python train.py --n_kv_head=6 --activation="tanh_gelu" --norm="layernorm" --positions="learned" --parallel_block=false --init_std_up=0.0142 --init_std_down=0.00355 --optimizer="adam_variant" --weight_decay=0.71 --final_lr_fraction=0.0 --batch_tokens=262144 --train_tokens=1289000000 --dataset="wikipedia_en"
MLP neurons of a small language model. Each row is named by its layer, matrix (up: input weights) and neuron, and shows model dimensions 256-511. Each number is 128 + 32 x the weight over its row's rms, rounded and kept within 0 to 255. Numbers have three digits each.
A block is one neuron, or neurons of one layer that tend to fire together. Before each block is what it responds to, as a language model described it from the Wikipedia text at the highest values.

Responds to: Token after a number
L4.up248:158118152106107124142127114118125172163195147167134131135108138152170153103081147119134104123157106071105166142116107113183175162165159138119157128132172076146064088119141171166144143166163091147117122161091190151141107100105107147176122163091128095103133112115148133111169058185104180129131135117110139121073173161138139109137074087150143109144118152152141197150120146126092127150140115082169129113070162180147148107122109088195138170064093163120086162033203105119184157158165112149105092153102088172102153117104127112116119108083114079184124146123120128107176232114112119155136096131176085155135084080210151100152114069142099153120131150118126114066097146070152107145122157066120084133161179152031154183098115132127181123143107125093106082133102120124160149117141153
L4.up335:147117133175095126122073119115120194120174106127147108134097158138132098144130102115145166076122170133124131095127105153115140106114133130127140160091114127131129185152082148106107129122121099150133128106146075134148121093130085148133140147127101151152132090149049139123132139144094144132122155157132164061112098109130143104158112118197115130169131143148131143097128085119163177104106109059137128107121099133185155159148237111085099147151165151165060139178074173089179104133067086110140165142145131182105132152112152139139091089116159130170089150082135155128108127119130178126168066067148186121143077193172095136140184128135114139150144135087091102102084140120160150105094109107094124160144131104139119067140113090104123107092100181129144155123164153154095119156139098
L4.up367:149140140112109179185124132124096183182108074125183100141116116206133148137149146170104079072139122147102157145066117165156205139132057146151112156089147100161083137186095171146132120153166117193127119151137135090155163140079107190114128130100091133204174135122101147073143043143194122127120134164153100088121163088153166177156117105172114106157130226132091118164118130073132154112077092118117098081140160129112102121203159135089179129064139132112163195141105138100081122156102108167161129134121149109166153105093158166115135130129151107141127123091133130140042194106095096148164146115134208135129092100183101147086140072124129146188091067137162096140119124130156101058161106116113155163173125094139066113158068153131143145119136137136140206086101126084140198106151112
L4.up523:111160139159137094116128122164155082127126150112151103127148106166033090116132154146129099137097161143143147110129101096140082112121153157131191161094062063115138142104096141171080109090105174148121127111165100067129148148051141177087127153159175122168129190115157124111126127152090141104102206151106111144087146143173134152116081089183117111123051126111115145184126151121145127116134086086069091118144115066184139160106163148067118152120151141119119131103133143113168092160110147184147087119136149147115130166147126113120128148068116121113155111173111061112108164161107099066165136117087184157096087127185079037117127134104099164090113135103155159119185116132130229129128179140100146166062129135097154146114085158144137068182172166136140149097167106123192106166057165
L4.up2118:137115117117116122161141144151141088090178152107127065096119210123130088187124101175108137122132089103062126147123089131117145110145140119136100139195091122126117145145134130125119109188088097103150158148143146119117146141072174058097094131128174061096118096143109084114178111139097145138127121123121106132167111147118088158088127103106098136096064114147161150108159142144100128169144069110078168081108157104122097088159105142118160201098120098136080149156166106106132131125135148130150134133104165175093101142110111210128102120116110118196120187144179064099109126150103177122190094191148154183185141135107078085119159181111225099121116120104120126069124112107139146098110122092101087164050128126137153083132137136159137123135130102151095136116142130139168100062170141
L4.up2151:137122113106141104198131149104135129129166105163114109126136092170174153105100121174094188184149106147093155099117072112116152146118150169107156120128183090156159169125075154143164129095186148140147089109218156127130140170088133174171192113133163079165118127127161092175148114112114140107144162157100142088139121151115190113073090091124092091102160164162186159130068130083157142124158185095135183175122154129105105103123131095140116177101110091134124140132171104148094191152130082129143103130176159152166074134127089195076098143119172112108173138114091082110142136112085114154190148127093173154133111120116138156129117123168077129135157138145142101109101135109090144109130130133145138168136079115125143139108128172146135126122141147169112099150117111100125157072119118
L4.up2492:095131164126109086103095173118146087136145116122126088105137172179115072160121122142093188091141114126131152165126114136132132166148163138125121165134130113182151112179158134145167088153158090104150093120130046138099173118051132208127086124105139090154139141108104160101187117157154158086138167126154181110090207128120154103118094116197112147061170170141122117125104099091140116154125125112099154074214162096141132104103171125095101150108081087060114150141138135183147177115073120142174132132112114139128119160094067164123180155148104144171145111118110083123123159112097100125159062157110158149111124120151106145122085172071101159149147081113160100136091155139171155141136089089108143193140141190145186137131185118127141128065148152119098147104110094131135150111073152
L4.up2737:123138066121126148152129166131115148152083221101133095183139169172081109123150172179155132182175104143132153097085135088113159120148176112174095132152128185151133091124190137072147150212127139108153121173134147142103114140085152144180102114138123088156079110110092134152127079134143142150161122115127079175059151177148095096150146098146127094157131152153088100163137108085169157163104081128119099162106160125163143088160122146185165112088079169184166163137184136127130165103128109113153135144145140075091056100112113145153146134177179157128136153129112082143144132174123154128129127096108163114132126143165125082163076135136157170091132184142132139155095103143083179108097115106133133122121145131158143150091135125158108181071167203095120101154135119088140116115139100

Responds to: Technical designation continuations
L3.up1073:148119092094111128112126160125125110121149167156032159151177119085130120152093115095121132096126136123136153110068148137198134108207146169126142132158126126134139152146145162120119121112071149085112157151133106090093168138115129119103128148096133128120090126109150063072156151080069116137145173209152121170094124114099128117099188125179038120113105142123092210120161126143123135163116096130136131137101140116133185135163060123090182163110095136151220111150127080130061149126151089101131108137102173144122168109107091128103220083147102106159167115112119111146155107091101128159131119149121137166085095122156128134167118084136154132144141118134104118094151182110118159088087119174157142160174126065131068145153084064123081117084138136127060168116108123062108126102109137

Responds to: Specification feature modifiers
L4.up18:150137193139106093136106159117149127129156129102144170153145134098121174153139147133079086107121123098148184092081116141137178140138109132117119064109127123128097171115089132133142095106105088136158161119136147107074152082114111154156108160143192117130108069152141140076144147185142140096099099167157174169053130124148124108086014085112063175115127114142144118156193076121117173168117196063144168190144185114118166116151178125163132147116154125185139148158146131190133167093110092127156129133158196129030096115119119155143084102127106136115173118163129125165147064156161123136178062050164099167123067172174107130080133121155137103058132167132147105070100146124110139118089155143172129166107118104168126121137154060156153130111074161080101144126098103114083143211118119
L4.up293:101051081098132153098101186171156122103118080094176155146109078153092091163132086094107125105093153148157099150100123197101110086116095119121141133165152115119140154087085120140104122155145209099103174140134055195076138052032102128099111189041146085135110117142151084147126171149122141142093128182169080112178155119128079123112140155154103166109140180160098123100177137144139074110118132150071158084172155123146132121114078166176161109078122128125121131134184102124107147094153174129185137107134158117103115153120155084121137090168097140161159152129157159084144103118184141163168080150139096137130130157091154127132161149122094143136063095162122102153117110069116120124137162108100188197162129119099142119147118137112163137084179095077165129180134129123126168172153131
L4.up644:133114103089108161122060135070141125086150114129127151146181135155083132155079107127133138067135107152133167154104139099098183151159131126133123131087142113109095153093155150128115072155084128155168096148142110113088170123125146112114161072120111092124069198103175150126147106116106165134124108135092117165101136069113122138113118099119097160098096207168153096100130102126110118172140086112105154142154166127125145159166101137097149117114139076120178140124176099158140156113171103158183097107135146145121139160088158176137197091134120171181111137175178136111181115084178109191138100186165201121083124180137162168147068131130070139143081149127137179090075113105113127129134092105151201134155090063147159165185110124111106098080146141122125136127108052116090116115073119
L4.up1038:045113105109095148111107170145147127152153114121128164117099133152076105099160082118180149123150130105109182169064116134117128123114164135035152161165115189215091144157107111111095136147171135111205126130156128116110092155097108140118100172115171106076118146125146126055140112096086102091161139181167140174084137059169131160130129166111092052125130149155105126147148119096172123075127096090113170104083110126151095141146120108096101096119129146133133168151075105146105133103069071174130084133114110115088127164086061172151155107133187124169120106100125130132180072094112122101207128152157127132103107113129095170149140155106104113127082132142154107106161161131150145126089095095107140125189132118098138107113083040198143080142112101085098145135107102120131143142106158
L4.up1438:135110103041047056127115149088092144053121142139074146204109206155134114160149162154074153078180141105131202147099135148132128166123103185085160089144081105071092112156150129126130109202155127111158138095131088097139121156090167101114141126098128013107098099114173100107089122122110156113114156103126097162123149107185151115116066156154072143136144128111157091143114148208111083111109144125144112119136143106170161152137093087147169138132087091208118091158159144129075145105135180135191143122164162155089133163145144128091109111162190124147137147189121083080163083152174147086177165139136144177126137134088142084129116145167156131127175145118136140049081078140146183127085130157162169158164044118178134122147079091170116152122122120171081207117138109137105080105108089
L4.up1450:120123119146109147100073146094078157067078099163138128180161112155111120147195123068108131161122155153113153121080146192141138120125120140081168104124119147114102119122153091115152128157116120114233084129134096150133155122102134160140132141086100076172095112148128096051174072186106088103182098134156111158126115134149114087149148158176041132102154169108103143160154114113148103122128193112154098128161156113163105146161131120172169165074132056190152142118107135132098162089159193132153094127117225132138124102098140115092155098114107136178125233174113139129179081146149152156183100145132122145110149175123154084134088106198125112140130126127147105105095088130132136121100160136181155173133137127156067136105113094136086166094096069208136140118161123105185097174163106
L4.up1766:078111162083095092190157118112107086099122201099112068168114150191141123071148092098129128147168092145151142157099137235169135122127106191156138142207095169134148131035194197135062125171181107144137149126136128105083122124152098121160161107111135121140135146092129099134110174131118162157167111140140170063160159145081118152202193156140086104127131195114171090066169084171120137169115129141097108102121140130156131117175218107200149143081136158150144139040123174104128146149097122089154107127109139093103123116142129145114129093126136109172119123155174126097176130156104134132131168144103140120099151065157150088083107141152094095116130115149147135125182116090104153136126113081151124171153083110125151065180107129091150133121109122160035167124171132162092123147087099
L4.up1892:128051161113107129104122144118101091037140149139085133098169119152127128125138129099118127147169115192133181098079161106124100162166108164074096107108192156173127115135128154121113142107088174127152164107129091096080174132105118089074121195083086119076074129115121117084135138140098141100088148166179102108124172155116162107113118169161078152148096175176112118142157118172123126129098119112108109128157188093130165119139164110179133107097140105220167128106176143149097123077156141134129107121089185137100153096101147083085115071104146137171156143145122111117154120154155084115101108111150135148152105178181151095135135131123144130087107147171092139124185105136134144122119105144124146134155064161161095105073100109169107140123164129126169145137129098142104067179106141

Responds to: Physical feature descriptions
L2.up189:108128132115128131077110127126087129153139173092100186129127116168130146144121157115165137125126114137063141107128138103123144070173140114157120139150106118088091150097123084159116105191111088221041067059112166163123196159099146158172133138122106081125070116157069119135100211097143092089089108129138076113124162131083106155099159091128112135090105116075149186159131144131126105117087082129072114172153147107176173095148160101111166127085151126190218106173113095141159085198105126121133182127084080102182189173157121114115109061085122178198120114133144141146170083111155131121143137090130092154100092135112152117080202132196116096157142182141150176117090159202116130107119154129153117200119093150154158193101159062185153142118130140119046101164107139114124105209117150
L2.up443:091085147133098131120076097096091099117106196113111174121195097129174106138097137161111144138107121069124157133126136182171157125133093181051194109116148150229091109159177156132160133134120108129132090064143158140135157134112124123110152154071107102149119029144107154121076125138118100172123137131100142104104101174161121128110123068124104101136105174093124162138147152101139141101136145155155132108058169110111104079125109163089140120107089093188155100172150138143129122083120146129104092062150137186136158137119157143112142131182119131163142147115156091079118106125153127143222179098121174194118065083082150107113165155143113158138106110145114131095117186177106145132098159165124108134137159157090152162171144078157171131177126139129100172143119130162145161050091098
L2.up813:141127153092095069128065100141128115096062116103106129103153167153098130121134131153112065119136111153143112140137151117093154093150132161144148103176138159146092120160152148141100127128137109132099193105142089149164136201082075135046179184111148130101090124144157089101123103096107107182049115144105131145084103149101102100150166113190133090128090122173159165150150116118084144182133127114156073172095157103171128095164181120170127104095142124225128151119145115173134136125088126115178131131097119096139174139109142093123120191100135187170142131088185134101120129129098118113100101072170127142154125130134115205102168207141172130130098137152126178108188201087160168119119184122105217109172161144125115146032200167175151130106097114135089154131131129116144137098081141
L2.up1028:164114114103100125131093134139089112099139194141134143080134144110080117137138139111150107090090136196096153075120131084100133120154162165087072092126164133158128173105127117162109111113150079150106170101122087134093122136066151121085137212076095176123137131111097093104105120130119105178075151190089103179108117144090157132099138092149086134126116138153095151173155110127107158179096082078134129138148173130091112070199146152065158139081170082194202092165194102113099154105129132125185167109102169146102117070139134115130147126103124122129150214165135128094124110160147064159185154140117206181069119170141121130111175175170189161159145093217104133097142167125110176104136151124150189167132122150134108178101135145166145122055160137117093216086104169142135105129122147
L2.up1638:170126103151121096117104160145103138125079167141086132127165115105090119190107135136131118114085136153089122153145124127094097095121199197126154140146197113124145054168123175171058120147115080175101167107159130145086116162062110153110098135088184125128115063111148123148100057090145015157097130121111124109122112170090204090073167121151147122080111142077129087176140114125122116198109135119129119145144144176041118075104143150088136116081189083166176123108156096149088117113131143110142118122144108132136150155089162180144113167100109144129081143143151084092148140153107069135148089089164192128116153089132128183149161146155108132049154128147088112135159177174132179144135128135090152114098125155164146231125150118170081107091145113124175154122165115143150125084130074
L2.up2619:143114092134138100107118121104115135060136144091130104186211142111123127149131084127099116140107153140100113109166123143093054103149138115069165148136105145111118090120114160166135120171092147150112104088118135173134137109096161100081138124121147116101093091113139120134114128134100112180096128113081116177104179155141156140120143153130087125151159160154170120176158104119097162189175091176128056098181137123062083092109113196165157128094099093124205141192119092115137124136075141122153146114145164117121116146080205142097185108114118131184101181085152110108186114138082107153202086117146110180082107142130158146137106154159124112181113121130116183162119157165095193151131152134191172113162165151150091148152107104120132100104119119160132230100115115125161091104087102
L2.up2789:149106170152090097113112128084070104112113132095124142126171162082088121168140136141119161070096116088100120085147139133127140142129153142111089132138145165098088070104119179169105116208111111160118159103174036165110128115103104145096108210096141149118201125161060115128136144095194134115145158127140142153181129139133152140149165151143114126109088142177126214135155094162114138169094091116145108122170135159122139115120107175115156168073145092116118126156145130138065125121100115138191224167110219123123123124091186159119130129080085139178104172121087111115111122085169115111153125164137106144132119141129131127080175136143171130166130112172138088067134171196129139139169187136068129112096164127152149123156144116221163133107114091155115129127115126123144125096116143
L2.up2885:158168114127099125119115159126106149142127180129105198108161120104125109122114129125118120149097137117155147116113157084124101102165099172102189116185119164119051110091094147157148120135085064101159150120123149197119180143103133125044150153056095164107144129107164062111126153153082127160070068174073091176166136086077139191108157133093125103120059156106146131191152104135146145119154095098090123135150137099160160125140159135100152109086138143153134144157149107083124122083054113105163126156128087156101167127110072095112116152141124094164097090159126126093147153153154055196202115122096118123143119120157109125101178144184194163126110130191116090115187126195166136132106116164093151106096046122107075120120070069157086113056127118118131204104116129099105146146143136

Responds to: After-number token
L2.up120:120121142131146123144138127126142148113124111113134145123082047088171180117127145181139175097167123149189172146076166167185138123100130185121133177195156108068126104133155188092152128120081117161180106129128125142167124096145164157153194118104146155037096116121200131096207136120114140119158151144139111128113152112100137132113146052081142128132086178102174166128115108102103168107125091150161109134109135150187170171148152127114105240117113077205153127141118166121186181159190144154171111107191170159107103130152102198059056160155186142124106138128151097125133196084136126150106138121124111128155049141154127110157147168156165120100098149162158064127135173105107161101103151106115114145081159091170159131137080083080137134076165189156128102144090142132149168071112115
L2.up645:164130173117145159062101065165092168162123111143141142093102139143095156116116093195160136122132084128124159118089081096142106134063157159139188102190149110122080092111127151202148095108162136139133110062125128134123170110103171169155152100113144189160163063110116085119181192113097112123124126147049097082165115165087147119085136118185037150152138153153163153145104167127105102167151110096163153049107165112129125071137110171121065154129110057083195135107130130090119104069127108169143140190122154129031131171123166104215121154142156117117195117145109056174098066058136082142127135166083151120163124130122176076121123093165177171132092067095111119184158118128144153137129147124124162122099091128141178190139113079133146108097083154123144154152080099183113198130051116
L2.up1227:128117140111121119128092123190127125109091087153060063112136114128171113133142155160061127092124156060152150128081115145151084184099160156078170168174131085147125107131092123156061151191097100165111127129142039085086158115137172137203103090121120121121159112098108174124224143104108107095089169132140142115142133083118108205118117126166093140129159166096159166127161116087126155142150132100164108157148137129167099154149094041086101161086130071127152128172169131145144125147129119119124066124149175100119147115123106111157136162148114106158176194075140093160129097131121134123162146125122091146131026093114060134077087127136105133151124142092113113125177124088178088137140121087136125203103130162149108163124139123185136103084174172121132199135113079095108078080116119
L2.up1293:107121121141129129147163117167131143137133149088126101147115164160133113197140070194121107121115107093170166169118064094120158095070176141108137155183159096135100137163146162091172118181139090083166139101112149099086194132110140156163132112120148089161128102189150130113171175155109169101124100162108077084094151174136116138137154112137119078107171149104173148141139130108130152158127110159138154100164140123126126118165106060096112182076117122157174139161167138111135174225120127124112063117104116193100125126121096123112094134161134113110140171096145160120119151105127129150141110134103096207108164132132154116048114129181052134126170131169150115134129110181149145123118152086112124138155085090099153123178156055151095110144121187129172160155109065125159139131140111
L2.up1512:115142156123149173109108146108109116159108108114142158132095128177142112188149139184089160130144106148169108094119132168142130078119134130124117146103112176138151141173056142135153126122100088118179115098134127174091102109113174130161122065113120149173083139118187091120144176106128171057185112119077139172040179171123150119060109090095122131125138117154100174115148133115137135164106147121164108074146123104108168071131170167165094170073090163113113156186150129148145144155085098130126072137092133070140145125127139138141164148104127200160162145102104122152168141124123142121167188163117097118147080124146135070078119118195119089129161100160125105154144146158150197148135166120170137155128130070106088061214144032129110137079143185130073188166114091133169163134152105
L2.up1816:151111186162134157093079104178076080128151102122196169119083172191160120113165110183108137122119176099156106129150097160156146153101175137150155125121167098118142177141089136087110130114165153128167107132131123193092062143138102180127129074071119116133133084072172102105142132106129152064181153108156088105089135163075084135129074112094103107162108134129156118133142143120105160110152123046172156113126080135124154093093165127111109203096081127094158208195154070105163141131106162132139146132146177114063125157115072136135106194157130103133107156141164095116146163071115127108152130225138157134159087144135154089106121111145087163101128129156180145133112135084178170154137152063107126125109098109129123177143095076100158116102163216071133147160119057150133199121066123
L2.up2263:210119143090105138171131156167103132160127172129150102169108182125151133160199032127112138096175143124206154138066112126163139074164075205151160121187142106117109146135129081147103112112185144124095100199087151134136138100140139136137121131129099081116135135142073132125130151095139095147091068130083070157111120116098071151087111130218044118168161116080173143133159105140134129181180114112193110207100106111152117178092089121150122163126057050104138130154119117106150158164090143114148120127138159101072181139128125141051095118139104136143155172132137138114198107125148142143115157148130118177113097167114151125117158097105127148155123172127120120148107123143144193089130121076168089164092098095106126187134112078171118107098167198139071117142103142120122146113054137
L2.up2941:092112064121127154167086149130139156126114101176137090088178049163170121135155081157146172174125059155118137106059174193141171111109158132096084122133147068208093153146126139177131131102141123125165105094153177132188123127126154116134116110168101059165145120107089166124170118131073132157211114097136136140121122128130100145190053106068123064114124169164127145114093132116135193134126112105189115088128129146111102193126157108143119106062102100115151152141222098108183155125124144110116080113092169091063155155097098138159120052088103096182148185094152132086132130096127095078178145175087136149120137122191169156129116085218090154100136102101185067092106146091176178163159102110090125176127098107119156069107160083090179115066138147168098148169161171085160114123111158

Responds to: Coordinator after a noun phrase
L2.up1381:106110112168122128131101129160129161119078059101091107075138170126131148089157102103059132145139125155157138122160151130141121182125099112164135109179128107188103122145169092098181138117107136117112103107154152054174133059065151152172125111103152116136182108127129158158210215143080134083151144109134098112080155102117117180152132117086130159105095066088115162121098102134164154108147134161104125138146166163109151156054090103159168160085135165083152139131151082156140157161184092090220158108085150118166098132160111168116108108140107092127113149136133148071123199113200094147117170116110058180169152154100170176137148070117156166099155148153213146144121100047099101108114152134134143180140108144118148154079119131190081118103180168196118132108105135101173129128142111
L2.up1875:101141103148103122113089081205104157095067033070128160116078140154107147130155119081058163146118113091154158140158162170201080175130126147085130147118121104157130055127194141149124163149090099102128157104104100149138150121123092114108197142093174113111172126085082160109161105137097110102159151093105082125134147107087183188123099093065098098128128191100156205201146151080127124137143135111124160209109064091131160162093150192087092089157178132085153128158143103122143125134121155130107159164122140112159152158115076134135145118085094080124112089110171143120130138126122122121162141114088102118120114083108130144117104172089135150141128102128143138163032140115128123159128148101109124159054149155121128134108187095133145142179102139110170124118139226077136125111127116
L2.up1919:105134126185116121156123141152126093158144109102107150091040115165097157126151119145054118118126139078169115130107167147115145133103139127121136083176114078144133108103146147130168120111145105158163148187107166109078186140136117165100187111133163077160140167104125120113182057140115184139184111161049102155110137021115114152147180122110139104132127141116105196130122119074133109113141112134072083137128111094110163104148126139175153145086115097044192125170120126159135167168122108106142083124138129130086133132144095139087111191152100078185093126094139121152119124148092077104191119184151134184150139080117163116156128150137088118090152098152120087134059100170084093106120117156145098169103177134139079110131082104143106100148091115135115121158126153131142104174187116
L2.up2178:046146128108126110122100144120097001117113110095144135113122074123135218159065105101119120103087134154097149164136095109143167136106151166074095101158170121199106109110171160111161115143154146128165158086104128079156178085168158215122144173127105120128109180092154136099117142132072049113124086195102104142152117097149153143155193142145121084129078124109085121147174122064136148100129167158131134131167161135122097098098133145125170118123097162086143167145123100113101113118092146118167162157076143159148185120099160194129161096123110115154105158181143119109130157106122134138155160104139177125061123134156125121135173135137063105119106106145168107149177126173145092119156132125124143159116155181127150141119109158093167131101107111159153044131109159189188147152175142
L2.up2183:136093168107095148127084182077125101121103030112111163121118167173142127092175098144120128153140159078158160124127233104120095114090113114093154125169072116164126151150145164174130133129111160122093111106112217097174189103086112094127108106130141099181133113165100112130154097128122134103110140156134113153100177075125138193163134104111147136125128113107143169072163137180139090134088109110112102126120144164120126111109131129120134122112145168057181144173207107091138140173155132132186068135142125166146156125110087123135115185180102123128131109196074087110127106108098076074158145125179170185058074123145178175144184113130150053150174104168173073106118130138115160144145144121130097075142148167129152140150108155183106117146110176214042111133146129146173179109107121
L2.up2198:077114111150103134128097120159122070155070130168148102079150097165144143125105124178115193136092156137117152190114108104094106126085102148095127081150171121157139115154107130142121187148118130113159131171167113088141153075148128127135162134132164173111123083140150178077158135071135072163120158157118093092128114105169154163061157110173062113112124178164114145121157113096058126140170133128090080097131099163130137128135121137080127166079110114156150153114126136157125154118146159167163164178114108097120130168137113157159134122108117138137151110112134073124107153078146091087147193133125084138160086165057157110125137129125151092095200157059177151175092132122141073121075118093083141146105090141141119077166078115111064076158143097161145137178098130107095096147144141
L2.up2600:115096137103132167128076074196104136078113119129168166125096130161176145161083044084129100066137192130099121115122121113151167169118187131107102192103112092154100159134125153211098123214100180127094133154103081093133188048134139188136114154110117150156125136135106141102148177152122109140119147170146100086178151128094102137147189107117081124163139231116119186150142119087133134139142138166068080110149148089178107076135142060124156149127136125155138140138146092149121155150112150110123111130125137152112174152131125157188138165077096137148126106233155138084099073065192076099167162152115129165148150153100225128201121080123138130191140104139182081139108107145160129152131172107069129139083137130101144183090180147143164148100155151130121144118147153073179103174222137
L2.up2979:141045139181127086159129121154135095132146115143123146116138128114150161117108080083110113132069189143074141131137109141166140108097137105115114113117141100176150117147139148185158092147109151175119101135086143120151136057125132171130104152164185134147126123103085144077178110050096108135137180162121115101156109114094143175163159133136103113118142139110146132109196113127129114093104156182104134220120134115133129176112096139147169136132178131131134135161106080131067146136068195104158144132091176129141138105103160212167136169122118193132158186080157177084177130111179110132164067074121169147123146116131120124214156106081049126126182117106179114174107127146116114084162163129125094153149205160097121144105105156127182113088167138114080141162098104087127142148180147

Responds to: Token after a number
L3.up873:153126157175134159156091140160111111126117092125145067126121080144144122133132105124102130110169117165130151063110085125107175159168177135116212203177165161116126128098158147103112119142149096133127107137098105157084149124162149185155124072105138146146153091146162155114171142095095148093141183102124114111117098086109130112106173119134123108129122136102137126146130098144163195083212175066106196142144170071121148097145098124096076189070067063140155081191139097158148138127102108136158126128100110126081117118149102182117056127145111121159116155171123086121106150068214116137154190185148159196133064150129155116051096103153093172105190120145130076090153133097134198118110134107160114134137098118085185125072135067222197115109131172116100167154146087136096126101117103

Responds to: Clause-boundary commas
L3.up1030:150074080169126150112099123102112140089127049083165157142132115159154109148175120140126147154125169090103190137090103113165128115142148154122092154098148080136135143226135073148153146163089122129120116162122135151146156118123202108150126141093146087153162119048175139128160138161132155081170208177159100116162172090151168195134112146143094099103057143134113160155138137113146113135100117142123134083118149162140102103174136110100160158087098108125135181175156104153097162138143112152152145138153133121104142145118176119101164138075136147189086069065148143104160172116129164106130135120117156150149127146068179062092132132180090140175165152115135130169097073121157108145109113127149101146200120181122087163104102102150139143084139133139099125150177102090119100122151075